MLP neurons of a small language model. Each row is named by its layer, matrix (down: output weights) and neuron, and shows model dimensions 208-303. Each number is 500 + 25 x the weight over its row's rms, rounded and kept within 0 to 999. Numbers have three digits each.
After each neuron's rows, "fires before" lists the tokens most often just after its 100 highest values on Wikipedia text that the model never trained on.

L6.down540:474514507478523515475471541491453500514461468540496462464532505510494520498537514557442484534499487464464464485489534473500507511559519500499462530520521464468489482494466478538454461505459480507494483524556538503507481549522500514470534542498473525522513467522476526504493471471495481489
fires before: ".", " (", " |", " (1", " /", ")"

L8.down1046:503505511478486501499533492484517452451529473511507524490559491468505488544500524507494524518499493472508491505512473500524472511472538519501471498505488513497473478546484484492496517478498531464472495502523528448513513522551477527493522521558482467523539470510515507494525534473468465496
fires before: " |", ",", " ", "ch", "do", "n"

L8.down270:493453495473478497517514474515490512485527472535490499498518524537460488510521555498478447518524478484436545564491503494517552467455473474458533537528479485487481526514509514511493487528501505478495502475565506541544516465514501499524519531497504527484517454491501468545489498546481521505
fires before: "s", " |"

L6.down657:443504515505484492503499511523504519489510507503510506485516505515465511503505523519558519525489488460504448485466515452502452513475467464490497477504464524507509475505480510554445526504478541498516514484494465532517488513501497519442463536476519504536469493484506480522528493469528533494
fires before: " |", "\n", "+", " 0"

L12.down742:490509547544481516483485537532521497505501536499510503523485501515522515438532523515477502473585499470510465496497448511466517522495477471496503514459501487497498527497478526536514517585461485530505487462499465463482496498493518515450505504493496515445510492547494515491514508513497501503
fires before: "\n", ",", ".", "s", " and", " of"

L8.down1143:475509493536477522526510491483496507515454461486529497554494530460474476511539476526498499502473517505537522485507503450537470474477457468517472502499522483501476475473505524539486542537467514467515479449521494460485491516510458481496520454513489500527519519506473483508495510506499504469
fires before: "\n", " (", " 0", "f", "s"

L4.down1012:514519531511510484513517449492509487498516541531498477469464500458515457527470494501518474494516524522473450498475503494525542492472505502512513503502535494503492475502514498453475513484579511491439518522458493551480489493500501482559485490472481512471500504515466502484555479474499446508
fires before: " |", "\n", ",", " 0", " 1"

L4.down632:485492528442487510502515489507490455503481571490512457551477501507519464496490529492472531506531523486501508513508492511501479466465490535490507485539486536547486515515470525491481525517552510463514504519496480522479492494504506480545524478461496480508498501489510546508509542514510529555
fires before: " |", "cur", " ", " 1", "cu", " —"

L9.down120:500537513505504504512476532451532495522512519539536513491484532549523469509494533470488464526493530544459443492501515474485532480507519561480492516514462524501479498539523533514480458495457484502479476533476457521497500450486501477495490507515479509477493517474474489496488524503512443481
fires before: " |", "|", "\n", " ", " S"

L9.down148:501479509454484514504525540527539478479581524486520470495472482539511489486478481511495501529533515494456513572483529524511465531489511502480484520540455457469499521470492538533516464463523465514478519504520514499530506470533508470492518508532482497478537502479509511462512522512495508486
fires before: "|", " |", "\n", ","

L7.down727:512504515429497508467501551529509470460513516552505517495517531496506532535536474508499529528438464479529495519508475484498496511482487457478497446469497481473498466478475486510503489536488489485502524463501489537519528519501517512481562491490540521433505521492503547455517456509444491497
fires before: "\n", ")"

L7.down918:474492519503476522493474555531518516520506454487501534512544510500507493529485527515504479481520513432484507466497513425469520463512500518492502497507485499486519574468481524505510510529478490512550466515468488492470455496500506516473462465518477507506502483479528532476500495513505507517
fires before: "ed", "tion", "er", "ing", "e", "t"

L6.down1068:530482500498487502475486489494475500487521507505532525505469498453485505513492519486506487485530507483549540485470506489484515475503468507519485520490559486537564453492505481514527487470499498526485497504459526488518479561491487489549465524462473512480506450464522538525462507522515517493
fires before: "-", "\n"

L4.down584:514508509487480487508504466502508500512544516511494491492470500489524506473542489488476494497543492505480497541487503550496518499516504497490482500520526461507545463525465538514453539479566497482472550546514501475450497494507487469540537459488507504493495517514510518513523515551531465498
fires before: " |", "\n", " ", " 1", "d", " 0"

L4.down242:511543531433490456514514446496514523439498524540508517485516487503509535515525499531521508528483448515521522484510526509511473521503475482538450471533538489477509550469505478499475510480525514484526475521473537475491463513486479501496494517486498520507494510526485487508488495485498458525
fires before: " |", " ", "\n"

L4.down65:504502502472541514553518478521538498447486498518498489493489483493511477541486494471483501486527528536487495470510499478474503491492530547460511524483498510504490497531526509516507510506489526477500463494528485500557488502513502464541534461533480464499491509520505511511487473474488491508
fires before: " |", ".", " ", "00", " a"

L12.down943:514488562469480510523505481493501500520525516491533539500456515508503510501509481444475508496530496567493483485541536477481505487510524485483508508541517493483456500490510521452493513497526463481499507524517501462509435490525553492521513465523508547503509482474509530455501479478478497475
fires before: "s", "=", ":", "y"

L12.down836:480469524556485512500536489495504463495488493533522529504556549508499514495468503529476534523524480483473467520527491519512508499482509487477476512498531535460499506508543445517489474510492518519525495484523503499491540511499506564472501493476487462493505535494510538483472515492476528502
fires before: ".", ",", " |", " and", "\n"

L9.down481:497512479504466520508505512490510519434500515484494508499489459492507528506495492497496519502447528491512514497496483504451517560515489536473457505475545456456487500498497525486525484498524525478560490500499471501494469518529483484501514561528497481502487515510490445509493528517504517496
fires before: " |", "%", ")"

L9.down175:506484502508495527520557566566493491475496525455532414495512517526537480488500493522457505532495505496508478565550497525501498519467484511451511476485519497523544438462508509504514467501447498497470480505506502511498508474504530487464551496520485464511513486499507502503541490519482480469
fires before: " |", "|", "\n", "+", "."

L12.down610:544543490559535489508520491540498507468546499534553521494478521506473489476532526504498559485511483524498452518500497524497513514509436526461542437477500510507507508490452458477501491526473539480531482495517526453520505535469479476496475485453537481492502486510490531550470477494498482463
fires before: "s", "t"

L4.down356:471471487508501520433517471514471510547515490532515491493524494529511480469481509474529513505500471523499478491498475533536536501490466469516512491501515511503503515501481517509522491513478501463499478478498475480524488449513540479492515482512525543474480489509479490517479481525513527493
fires before: ")", ".", " (", " |", "-"

L6.down886:492489518499498486456462496517490499456442481521500525520511500490474462484504480514498502535482523497474505510480509515514485566507486417469481529508514503508529484476548539459541489509478522466497531507501501479557508469482444485527434474537533483557533518508534516513542525485494513453
fires before: " |", "\n", " in", "s"

L6.down215:497504473493460493482505500476453497510472496523465561496490521448462524523482487508435486480531500469508518518488507496521510526482474504496534502536521494522521523471558512532505519541488491481503468523510507488502503548525511526463513489518471509521534470487502507527487517494558537494
fires before: "s", "\n", " "

L9.down962:499509511510490481500537512537492515546507527501511521522452486505533488513477497434503480470471495495496475529524510531486469480488494502513487509516490483506506493514493506522476474501514498518457535518495485525539514526493539473474533519493450552458502506481515495487520569497487497514
fires before: "\n", " |", ",", "-", " 0", ";"

L9.down434:521485509510480479491493502543495495477518476529506666497472511500475527425471499488511494508489499488496492489502482491483502512510502501499484495488498501508509498483522489507505512511506497494494481487502490476513471556507533514492498506512489497489498432489503499516480500523572524509
fires before: "\n", " was", "ate"

L12.down590:536472503506489526490441503469532507496466451496460464538526521508491515448496521526457518539516517508526483501519548498510527492491506496489511518494508472472500524483510498466483481477476488509521488511444469496496511488511508514486497541512503498432479437518490494497463480488505495497
fires before: "s", "ed", "d", " as", " in"

L7.down367:515551518487483466475505475513478492467510482478528536507527515519498493509499500523464472481518515498500464501498485521506517487535547448515510509474512475537517499507515500518494522522455495523519463506533526505521523483509493507483523494497503497519541506507517452533510496467497526470
fires before: "\n"

L7.down211:529543484503486514527442506467508498499509523503516575497470486523495496519445508521508472482562521482499476516507512476502496524468472539480509513488510486454516516505466515508500484468511514535523482512517513504511513511508473473518499499489493474507514525492487462515476524499537481505
fires before: " |", " ", "t", "k"

L12.down1244:516509518481514505512507542558472537531500494475497503476493556531534510491496478474460497514495548499531499521518505485492491495489500465525477458485492520518514483540501512496481517451514546517459530508500491502473498545467525490473548496534479534513513515412565552504482528480491490518
fires before: "\n", "-"

L4.down1229:543506552461510478499512525470502526563481476469507483497494499483500469492466453490449483474461488525498515478536534553487505529535470470504481479519521496510486473496487500481473540516476466468475531518536497522479547494484502521507511497505508512485488491461479513506507513486492519494
fires before: "s"

L7.down322:524478516511516533508535468542499535532469511503510486512508516506522521468496459510509535541486504484474486525504481521483467525499507485510514518478514492526501477487501519493530531462492527518484500529518535423510518488469490521493497474520516474472512502496502471496472532509534475495
fires before: "\n", "===", ")"

L12.down263:471539531507473496514505496507569466527511497553519504503487492474534498475465482481499506510500534527476533528529457525495511505463482458490476487525497490531549481469450515445489515520515513494492488500529493498477510483473491470540521501488499525491493513487516544476486526502492557484
fires before: " |", ":", "]", ")", " September"

L9.down1004:495491531468509457521512529502542541541509483473521554552477516459503471495497481495476475526475477488479494541493493478551500495452512493494476533494497482496479491493490481473504483478483539508470477453541488479527504507482546502480516485481515499499520484467497504510455477492465471493
fires before: "\n", "-", "."

L7.down1062:484506500472488485513499542505479516494511460500450507533483509521516474462459461511475454502495473481511521484483527502510462564465518501501537546447498517488478523512491472506477472489551456501481508465528495527526520525514483476525501516519491509510497506501502524488537510536514494490
fires before: "\n", "ly"

L4.down742:472512498461488456476523504492465510488492521476500492515517478504475516564483535483512517494499511510496477495501515506526499501571517512527470507508483519506468504500551538507482491513456463506477525478479493458528505521526530486527482478550489489525536520493513489507520539555475468513
fires before: "\n", " ", " 0"

L6.down984:524498482498492469524508466519528486491532527533529526501503493491463505524554508508522494510511533519534497521521480471504509509520494491511478516481480513461524502475515509509511526479497499469477509495505482503468484491477477513492492486457494519484550496503458541493508540488510468524
fires before: "\n", ",", " "

L4.down66:487494482506494490520514505478477528538479522468514479506498548495507526514509510438463483497517489492437477491501428520543515490491503511553522494519486522492528498517442500513508492448531498512498518473495486508493525510492518550518511472506497508496501470485471495482495496503466488518
fires before: " |", "G", "R", ";", "N"

L9.down1219:469461522526549534492457479493527478474487496515531499498538523497494496469491491499528530497526495504532500551494518520488470476534507489489505499494545500494489481436555499548512535496506503546519464515497502529483508516530502532469540480517478500399524489469506502515502554504492530512
fires before: "s", ",", "ment", "ence"

L9.down291:488473490474445465515522576533536500467509500495519457517456473496509522446507503501475507502456470525467503488520547496474454511489479512462491504456491451470503513490487519502476455487525512517495500512508514485472503461471552524492561497502503499473501512498510513483503487512536511494
fires before: "|", " |", "\n"

L4.down643:473510509539461472551482489471521547515459476488479495521530508507495473477497528534510513532467529457545539508511500481506427479537494522444506526516531490499497533486427476509524505527441472518490497506514536493471546522510448480471503485532510486494514488538479490568498487472507505464
fires before: " |", "th", ".", ")", ","

L12.down940:492502506516536489485503546461491535492498428508498484486487497500436458440500539513504510499500502484488515475528520461491506508517454520501533442507496541528461519535534499493515471553469510514499514512535510481528502520509488506481547460463489467492501490489495478490479471534478472509
fires before: " |", "tion", "id", "s", "n"

L12.down1279:506463493521489514546488535505521503510470534547495508522515497580522509491469502493450491473530529486462473478508487505492486521494531517496486502506495481476514495488506479512455519523497514551459511447487495519527479521478551506487541501516495539483514500465478509499471552481490500505
fires before: "\n", ",", "-", "s", "."

L9.down206:482518508508493483540488530511474497465489504527536494538505505496515511501514515517482453507485496476505507513486561480536485471525492503515542511502492517497459505503502502481500516499483587511520518471476528508534486512488518497509493462503544505476543492559487477466452517450493474489
fires before: ")", "A", "S", "R", "E"

L6.down344:481507494502474497515478528519482529489463490489486466507505494521517516507501532514499509512501492490506479490491424510461526501517462536528468464506483468498546454493514468450504524507472505479505501478496542517529555515459521550471507499500503485447518533491502473511513482504518468510
fires before: ",", ".", " in", ":", ")", " and"

L6.down828:481495489469513509514486531519509522475520534543488489515500535514472511507507517488533482524460462491522527524498460503516490510504480449461506500507478544477505498458542521517467502520484498520489497505474496470512519506500520523487491520516497535479498514524528537483555503513513481467
fires before: "\n", " −", " ", "."

L8.down262:568495505498484514501501536489522489493455517529474496475549473451489527525494480514494489505501516511488526528483518515505461482501452517513500505467501457499540471520501502509503485543473497413551512497537502511493506482489565519492471519550524516451473494536506464495524533483518503500
fires before: " |", "y", "m", "t", "e", "op"

L4.down171:529464485500520473505522467482486532501473463491532482465522464529504485537470490540472488520522493478486480487513519505473502488486510511500575494501523486547492482489487497467507509547579496465475484485495482487452458474464545519536535492503483452490486521525512499561488479510505498526
fires before: "\n", " 0", " 1", " ", " —", " 10"

L4.down1073:490485486497484463505491471524486502492495482477501466514532513464481489484516555506525512464474467502552481467477522479511494508582524518529560484522494492495504533498556485500471507499520502486508542503494528469445437500463512532539450526468495493490489487506498512485500483499531491495
fires before: "\n", "D", "C"

L6.down213:489501472519515436498513464507495503510503489500524505540491534499489475549505502494469522482506532483528491511524495481510530506475539541476502511527498520484460499495460538497516463501497477494501508500494462481504507553499475491491480485476496491516534508464504530468516496474511537516
fires before: "\n", "s", "ing", "al", "ter"

L6.down1279:515472518468479506525523495520520515547497472513496482535497471485517488544488484497493505489496431483511502532498474536452407501525528479491464521472510492478532522470513483486490520519522494492516526471486512461487549529523489503495512510495532453479481504479525506451548541509542528475
fires before: "|", "\n", " |", "|---|---|"

L6.down1164:468478500511482533498524525476506493471505474470474507516518485518488541505488492516520475538500488462491498499519504468486505499524446530532507524481483522495489472483504506514484544507477507447487484465515529493485525478531519552485528516546473474495498538451494497509527498465501507508
fires before: ",", "."

L7.down1193:468473484473539540483503491522474489518455504507525545520512486523527488503458495475460509506509511479457521509483508502471558470499454519545482518476513517505483514494513542477485476493481515515502475509462506468520469481502510493528507498521496466509465504500517449495479522523536459500
fires before: "s", "es", "the", "r", "t", "ter"

L12.down1183:512474516469503487472476481529497497522520481492478509533494542494492535515532508505533429490484446542490488550526491510528520524536485502544496493494498521519481522519545497470482516516498462513570528512501469480498490517500515489460482523480483506490531494450536473506499496480466533513
fires before: "s", "es", "R", ",", ":"

L4.down220:542510497549501540511529495501463517483451450485553537473470500501497578493462543495492487505518477503501476490511476537509459502497521518512477497459495508478497509541473505482565495514526520465445520552524493504512534536511532494483490515474472500517529499505485477504492537524545484488
fires before: " |", ":", "–20", "\n"

L7.down573:468502498512496516509500488543496484507524491478561445513532504513471539469510486493559481489495515538503495492491508525466516519526497504483490492542496514500492521540503496517442523502497468474492489498521507488481504501482473456490510493504452499528501476479501495494521530497547455479
fires before: ".", ",", " 19"

L7.down151:505518551482474473461509547524486492459505477517507465519541510500523527508523492560490480535471500470468522485525469493530473507513475480484452482478519471483554506442473492509494496487514487499502539514508487513542524491503492504467511492453504461441523510524484490476493493474456484465
fires before: " |", "\n", " ", " 0"

L6.down550:508497501488508492488564467491514504516482494490515458515473520453522483510534497490486534515456559475498495474511544494521457489501478532579557517479522522524514471495481511504542516499544540544485497519506514548476561498532515469518514477514470470474531525489496478458500528492483529500
fires before: "s", "\n"

L12.down680:456460515453512513508444460483499516529505436463516474492510540494518452472471515481507510492463534512469523511510525490510522485488541524500517507476494504474488487528534511507446530577526500492510479481492491527484486452505473510471477503504502552491512499491524474487519523502539479491
fires before: "s", "t", "ies", "d", "tt"

L7.down348:517471492485453508537520473494509490481491539479502486494484530502523524497442453515498479510497476484491500501477563508507514502463536465480491539529505547496451506539501551511510473483484499516532501477515507464498489472529489509467470489513474518534530492494463472467517553492489526494
fires before: " the", "re", " a", " by", "ing", "er"

L9.down238:523493502513479554514513500501542523502513527517473484490496498478467532487519496524502479505547521453500467546512506505501524479491537489503516488541471507435525525511509518520510493503527459519488487475521475458483527510515502506474521494546504534473517457478513474520483486511533523515
fires before: "\n", "ed", "ing", " as"

L4.down144:487491485488495462508522515480523520484533495484537528507486468496478531458486508459405467483523464464515502551508455480509524502535528464485525496516484536472535523492489503527458501452477493508506492530469502496507478511505500490498482485516497528442511490460482467500506524477498504455
fires before: " |", "\n", " (", " and", " as"

L4.down321:510497509522519518469506490536489507496507498479505543503484529521558515517506536490526506509506532494446492477485477534480529519493487544483545469524514498475531505511445515450534496472464493483518467472478518499416506500488516511508488483475499446516490460499494508522538533483491512538
fires before: " |", ")", "l", "lic", "s"

L12.down554:550495476514492482500502519587510467491540548519501476493482500507508494513510462514488505470500528498537485484481536483483483493488494498509449484463527496513515459486505493515485465503511514528514559505529532483537489484504527512463534500489472512482509502538554500474486519491482478510
fires before: "\n", "-"

L7.down334:488491563484514456501506523515504456507504506533486475498562512517488510509555516497517506551520491538502535485504502469469521530487484531508471527483476493528469489520508494482470494523450503492509515521518571516517505456508495527513504515487505515494462499529537467480469458470498488446
fires before: "us", "vi", "pen", "re", "or", "."

L12.down1162:501484492526507534496505518508503506493524496545498491453489482487477468486534508532507542544526501467513510542520522524522467547528526551503476467501518447479497473438482515499531479476499480503522475487497548502515517471493511520502513503511496499510514500510535488464488515509492472475
fires before: "-", "\n", "or"

L9.down470:481470465472520500500475530529524500517495513496498507542492516566501484524515506484487472537483499487504502504474489539468483514496511497498477521515475467489491516514505551536423480515492508522466520493513527482461518482582508494502519529495517517465524513465501547483498492508501491492
fires before: "\n", "|", " "

L4.down887:556502551486490468470485490532496466499534545473521494507500509478491486536499478519513513516507503520483485530481476505531516498521505489512530459491490514534500456534513506467473509500526479466437536488512493496505496492515528449538476470497483517515504504520488526470499548503492479503
fires before: "\n", " ", " 1", " 0", " 3"

L4.down35:516521476516480499501505555484488484476473507523487475520545488533473499477469502452476494469447494496488500452538475467464474549530536525534483480486504536520486493494508518491493494477472466498544480497509512489506516510518554515504483483507488515502483496473500486499464560509555478476
fires before: " |", "|", ".", "+"

L12.down608:461479455504512544534529477508495503542488532529461533512534501528489515498498464482503527507507478490496510497480505502463499512459483491496532522482496526516475487462500469494498512555502510526541525443527502504499489489546502498538490577518466489445494503481511514520506473510494456493
fires before: ".", " ", " (", " |", "e"

L12.down762:529485520471457477535524486529516479481498494504454489516473505509519530468497539493489521497508483522514533520519540517503513500521510517482477508501538495459506444536493504497483453475510456511486498524502494489490522488492489483496528485469477520509522474493495541493489514486486502519
fires before: " |", ")", "N"

L8.down1158:505478511486485529489495518484478509476495512498486507493527515504508481486482505486484513513471515496486543566540475473506502527507528504522479494492492502510488463487488505519526442507532495525502482515501517507501493470498488513492518480542509505543512497463520508503493478540505520482
fires before: "\n", "-", "|", "The", "===", " the"

L12.down0:506496536517504525537508501478484534502486476477516494491486528472513504421503507485490519484521507532507491504498558519488471476483508511484546458527496460478450527530497507436493473521466514519508524501510481500490529515500513504496523521485528484524528477488520471541492470516461470504
fires before: " |", "r", " –", "h", "er", "s"

L7.down1089:477512512499485500520473507505494500513528529538481504524503479480519494534506508529434512527464500495574467485495501502456490535479481474501477502481513495493502495449494493472485509496464465472493495511498505457536531514506486496471576517464518501439517491544518465474497523535481464481
fires before: "\n", "|", "-"

L7.down1052:563508483522487473500495509486520487532529486499464522510487501445465522521532507514479484523510510455540480504492506475504510485477499497512482506508542493535527473490490532466508499508473449529465509470477510542499510530535491481501603544447505508489524469496515449481475528541482479535
fires before: "-", "\n", "ed", " been", "s"

L9.down73:536503539476529459501518556519484510509473518508485538464475518505450518491469533529551493478529481490505517492483513526471523493498496467501494489524501490503489533489489497529485503537491459508531471470446475524510485539497521507490483486473500479469515482480521476500504468495502508501
fires before: "\n"

L9.down1110:517511503486494529510532549547461446537529505498504499501533523525506469468543517499467513506472542498474528503509507505466507486448497511487514522514508511525490529485525539522549480489502511531501520534519523526504510475538504509512462537552514556509462529508542497444479495505490491502
fires before: "|", "\n", " ", " −", "it", " |"

L4.down150:518536546481463504483524493489489528508477455497482513494489509490492526495503477472450494527484493516497535505494451490540522493448487537501482480492520515529478479521499490489477530508511510499497535489509501471548486522537509487509481479488490488479504517480456516467516437554469466498
fires before: " |"

L6.down674:481477514521494472497526492528487528524480498515510482485469511487524549518493522504477478507490462505530485459504507516478497487475509473515446498513529465515494533451494450522483539500487474514472510482513491453519508580469559486499495523480510464495500526529518515478497496568531473484
fires before: "\n", "-", "ed", ","

L12.down843:483531495507507574519525479520482517479472507501484537487518532531513505512525498498502510506488525531513510504484530521468513531499475505500508526521493486466495497511508503498495439458506528568526500488515501454499482527484466505516496555504519496514497495515542502474505479502496496483
fires before: "\n", " The", " It", " He", " A"

L12.down109:473545451507513484509486503522515540515515481457489504512469487493423489461474530444497549533517516499494559504511474464510514500476483485523490533512497536469503506474478513522551511535497572515478531421505452485482457499493501492529546494494500554473505508451496519503521493533462513478
fires before: "s", "al", "p", "se", "m"

L7.down161:526521500517506534463505519507533472476471516530491475520543513542529522515511484498493475493461450499489526489509498503498469544508522436499447511460459536482502522521448500486500491527485509472466526508516470483571469483478493538497464510509471467535532497498512529488531541507499564439
fires before: ",", ".", "\n", " |"

L9.down633:526514505515491456514522472573498512464477491488485537502532525478488480420528522493453506493516513469497520519466509493510517552501513475521501507490506471513510524513522481480504502462561508551497513500512550467497527532541504511501482533459489508482488484480513493493436518459490453518
fires before: "\n", "ing", "ed", "ers", "s", "mar"

L4.down1210:481497484505524484513496496511525479499495484493465537469484506498444507508474550477517513477474521514507501473505478478482460478467497483518452487506489491481474485468502475511515504487512497517497475506455487525518507517523552467463529497440494557512501466497538480482444499491500515564
fires before: "\n", "s", " of", "ite", " in"

L4.down393:488467464528466505528530475500492517442542502481543454508510449466475500499538554485517491493480483511544488518540477483490503502488476505463470430523490500488521487443527456516522522499514535494460484536467545492470479555539475520498506526500498513495503484521504539535511519509475464507
fires before: "\n", "-", " "

L4.down557:483476495513464545454516491495466487494501502492491503453539540523497530540474507480515461515456521472480526518445507517512518509503492506473489509518475511530510532489506497510455505499498507505441500507501483427522490526506538568449529526497461547508497525506513494516476523533525546513
fires before: "\n", " to", " a", " ", " the"

L4.down233:515503545460500481478501500475462508484508554520525495490475472501514522535473496496461496508512531513459500483511498513478482487510476497505533454504490523511500486479488500430499526508536495477444528517453494510465462497479530495546504471513466481499519527520496497454532505466528486505
fires before: " |", "\n", " 1", " 0"

L6.down887:497487466488521517457497498511471508515513509511507498487555510507529506523493463509524485502451488482498506529507519510427492509502448478482510502483452451460498479499501520502529542474458513472536481507505531490508500475462507553490447497520538485503488561509506491494499492521506483469
fires before: ",", ".", " the"

L9.down36:492480495507505495482484511452539507457488485541505552515439515496515483514529503497528427499493502514465462516484521511515518508478465520517567523548510509504493466514467472449495498493509496534496517483524486472535497480493492531502495488500524496463529490503479527531506472457430519502
fires before: "\n", " of", "American"

L12.down743:509462497467485495525511458449533506508564502479507533514460483516515510492483510488473490525492523487502487478521515487530495508482562494481508493483518464528513483525496463485494511481506489462501528533523471491526507538537550483513515546493458490543500552496449528483490511500466489540
fires before: "ct", "mp", "st", "ment", "ction", "red"

L12.down1277:517468470516492506466569577518518491534503536515536541505492486503439530475493508488524510497531520512481522499495477519484523503513512485484488469499506491504526452512477509454512455463487468474518519494522543541485515474476466504508522502505496497503503497479439484487521520488467431520
fires before: "om", "y", "le", "er", "s", "e"

L6.down507:486495510508544514504515533542496460474542489510499496504500509524497502507510506504469483514525487508497517517468463502479488512509509481499501509472531465506511490553513484509557489495517474485520477462494503528520493519548472501491490518477497485462514523515485519483460498469545493505
fires before: ".", ",", " and", " in", "\n", " from"

L7.down1240:477502494444479477496522543553523504468536510557500475495504521503506529500549503549506519530464463476515517489504469481515493518541465456473477472470511482465511460472490480504498497517497469492496545534504482469518541488486490519475542505479524486477508515519505508474516510513477471470
fires before: "\n", "|", " "

L8.down579:503488506508494493500493523548496492494516497522484603497461538486487515487487513521507488525478504476512496512490452491494506509505461490501494488503490525491531487456504472519480497516503508519491492484486492440524504541503512529448518520489500512487514474478521514507470500520567499497
fires before: "\n", " The"

L7.down610:497500450508455485499509495525483506468472494479495457535515545529500526513479498519497508547547494491516526481443506500456502493501510521517508459531538485473494477488549547510503510475451466491539457541479547497491521544499454509505469524491495534506508492511511480487509485497503514511
fires before: " |", "%", ")"

L4.down522:476519459448491502518543486496487467502515520502494530506497489487506521457521521499480474480508528475510466544528478475456473465526525507496522513501441531503456511497497509469521520518451469493467492506514527529461507538525489519466486501549480498521502446452464485508476483524519517514
fires before: " |", "+", " C", "–", "\n"

L6.down96:529500539472525479541515516533511483457528516529493491509481496464530500479523491563507484551467478489508528526516455490503480477491495452485502501495497498473509527501503479490480475538504491496485550532519491488501579477520488483451511493501515487501522492519476518503518512512499460498
fires before: "\n", " ", " 1", " 0"